{
  "norm_eps": 1e-05,
  "parallel_block": false,
  "decay_fraction": 1.0
}
MLP neurons of a small language model. Each row is named by its layer, matrix (up: input weights) and neuron, and shows model dimensions 64-127. Each number is 50 + 12 x the weight over its row's rms, rounded and kept within 0 to 99.
After each neuron's rows, "fires in" lists the words (lower case) most often at its 100 highest values on Wikipedia text that the model never trained on. A number after a token or word is its count.

L10.up254:53 36 35 58 24 66 71 43 42 38 57 56 62 59 60 50 36 54 39 51 50 58 56 66 55 34 56 31 52 48 50 48 62 68 41 32 46 72 41 70 72 61 41 45 40 40 66 62 59 56 49 48 47 43 44 45 60 50 63 65 64 48 45 39
fires in: "two" 28, "one" 19, "three" 11, "four" 8

L5.up185:75 48 42 43 36 51 53 68 51 62 39 54 61 42 47 44 25 53 36 53 59 58 35 22 45 49 62 58 34 49 49 39 50 69 31 48 64 42 72 54 64 41 34 61 52 57 60 50 49 42 43 60 36 58 67 37 63 31 49 83 72 65 44 50
fires in: "african" 17, "japanese" 12, "japan" 7, "polish" 6, "european" 6, "states" 5

L4.up194:66 68 38 49 54 52 40 83 60 50 41 53 65 42 43 50 61 50 72 38 41 49 51 50 40 34 58 56 57 52 59 52 45 31 69 42 92 42 53 21 68 38 65 56 78 64 53 55 35 54 44 63 52 75 55 56 27 37 50 57 47 48 54 45
fires in: "states" 35, "united" 17, "japanese" 12, "japan" 7, "state" 6, "national" 6

L6.up507:54 38 37 49 44 28 46 61 39 43 60 76 73 52 59 29 35 50 60 45 59 46 57 40 54 59 32 47 68 39 60 53 42 53 53 73 31 66 37 59 53 62 58 43 52 51 59 51 51 66 42 35 63 42 52 30 59 43 49 67 41 42 43 25
fires in: "00" 24, "project" 11, "20" 6, "african" 6, "difficult" 4, "000" 4

L4.up221:50 55 34 60 55 63 60 53 43 42 52 48 45 43 35 54 48 52 72 48 40 61 31 69 53 48 54 44 41 43 33 44 69 65 45 45 52 39 50 50 42 43 58 45 48 67 50 30 51 14 43 55 62 44 38 61 52 73 39 36 67 54 80 07
fires in: "two" 25, "these" 14, "four" 11, "three" 10, "both" 7, "fourth" 6

L7.up324:46 39 48 56 41 28 27 47 50 66 41 51 62 44 36 53 57 23 53 40 70 55 39 76 40 50 54 38 57 52 66 63 31 40 22 58 31 52 42 47 55 49 47 36 59 55 43 36 50 35 62 49 43 36 52 44 47 43 78 40 57 57 41 50
fires in: "and" 40, "local" 13, "culture" 4

L10.up179:28 40 37 65 63 44 31 56 45 46 41 63 59 45 71 38 76 31 63 59 67 42 33 48 42 30 64 47 44 26 71 54 59 61 51 41 52 63 44 40 46 70 61 46 58 32 47 43 35 64 55 58 59 57 61 66 53 50 54 32 53 61 47 42
fires in: "was" 23, "to" 11, "been" 9, "considered" 7

L9.up271:63 39 58 63 65 69 40 42 58 35 36 33 29 69 52 56 41 47 48 31 56 56 36 34 47 54 80 31 24 22 51 67 51 42 49 44 61 45 35 51 63 49 44 36 40 68 53 34 57 43 56 42 45 32 52 39 49 59 50 59 36 24 58 62
fires in: "around" 15, "without" 14, "from" 12, "throughout" 11, "about" 6

L5.up144:56 52 58 61 48 53 66 53 45 33 59 57 46 44 43 40 52 46 32 53 48 34 53 47 55 50 32 41 57 64 77 63 64 54 39 31 61 40 58 58 46 27 47 48 23 31 38 50 73 52 43 39 61 36 41 45 60 75 47 49 59 58 73 48
fires in: "several" 14, "the" 11, "small" 11, "taken" 9, "many" 7, "different" 5

L11.up521:65 60 23 58 38 54 45 66 47 41 20 78 36 37 66 46 59 52 52 70 68 52 28 53 44 29 51 53 52 21 52 48 35 45 53 44 53 73 54 45 45 27 67 36 58 42 32 55 63 54 36 44 62 50 40 49 46 25 63 58 41 62 56 69
fires in: "is" 35, "are" 34, "were" 11, "and" 10

L9.up431:49 27 48 85 53 54 39 47 54 38 82 55 78 66 57 57 53 50 70 44 53 48 48 62 35 54 52 55 49 60 36 46 61 50 45 86 36 59 38 53 61 45 46 52 52 57 40 57 69 33 44 62 55 38 44 31 36 34 40 56 58 52 49 51
fires in: "life" 17, "father" 13, "heart" 6, "family" 5, "mother" 5, "total" 4

L7.up262:50 35 55 45 42 65 30 69 50 32 52 35 52 62 29 36 34 38 47 61 57 41 57 37 52 40 64 41 38 48 44 45 52 66 62 53 46 43 34 47 66 56 53 39 51 50 48 42 57 37 52 29 28 17 54 66 36 54 48 35 53 30 55 28
fires in: "from" 20, "along" 17, "massachusetts" 13, "alongside" 8, "among" 6

L6.up575:61 61 20 51 47 36 27 46 61 55 38 39 67 49 56 45 27 46 67 46 61 37 52 22 53 35 72 77 38 63 61 43 40 72 24 57 64 56 54 67 59 48 27 66 48 58 64 58 44 45 78 71 54 53 59 62 37 34 57 50 46 48 44 48
fires in: "announced" 13, "massachusetts" 13, "american" 9, "assistant" 7, "result" 4, "kansas" 4

L9.up367:28 58 40 33 45 70 51 72 50 27 38 50 40 49 67 46 57 48 44 28 51 54 41 63 43 57 51 58 41 44 49 62 22 45 39 56 57 33 59 70 83 53 66 53 42 46 45 39 51 43 45 29 42 30 48 37 66 34 57 54 55 51 29 46
fires in: "in" 34, "did" 10, "together" 7, "died" 6, "hajibeyov" 4

L5.up36:52 33 62 40 51 26 48 35 48 46 56 53 53 62 28 21 27 33 64 52 58 41 34 67 57 73 39 45 56 48 33 53 40 46 59 50 46 69 63 82 56 41 49 59 44 48 45 52 45 70 46 48 59 46 40 39 32 52 61 60 48 46 62 43
fires in: "of" 27, "order" 15, "orders" 10, "textbf" 5, "context" 4

L11.up673:45 33 51 54 70 51 39 66 48 30 51 32 53 72 58 58 30 35 48 27 62 57 56 58 67 43 42 35 52 43 56 57 62 55 34 55 53 70 45 53 57 46 43 40 30 58 54 27 66 35 34 73 49 50 42 48 44 49 54 49 42 52 81 50
fires in: "such" 15, "along" 12, "you" 12, "alongside" 7, "meant" 5

L11.up448:52 42 49 43 41 63 61 43 47 48 46 58 62 35 61 56 49 35 39 32 74 35 52 51 63 28 74 51 35 39 49 51 71 56 47 58 41 55 38 45 43 69 82 44 51 51 40 35 59 54 43 55 66 24 45 51 54 32 48 43 79 49 66 37
fires in: "was" 16, "date" 12, "candidate" 10, "then" 6, "nothing" 5, "and" 5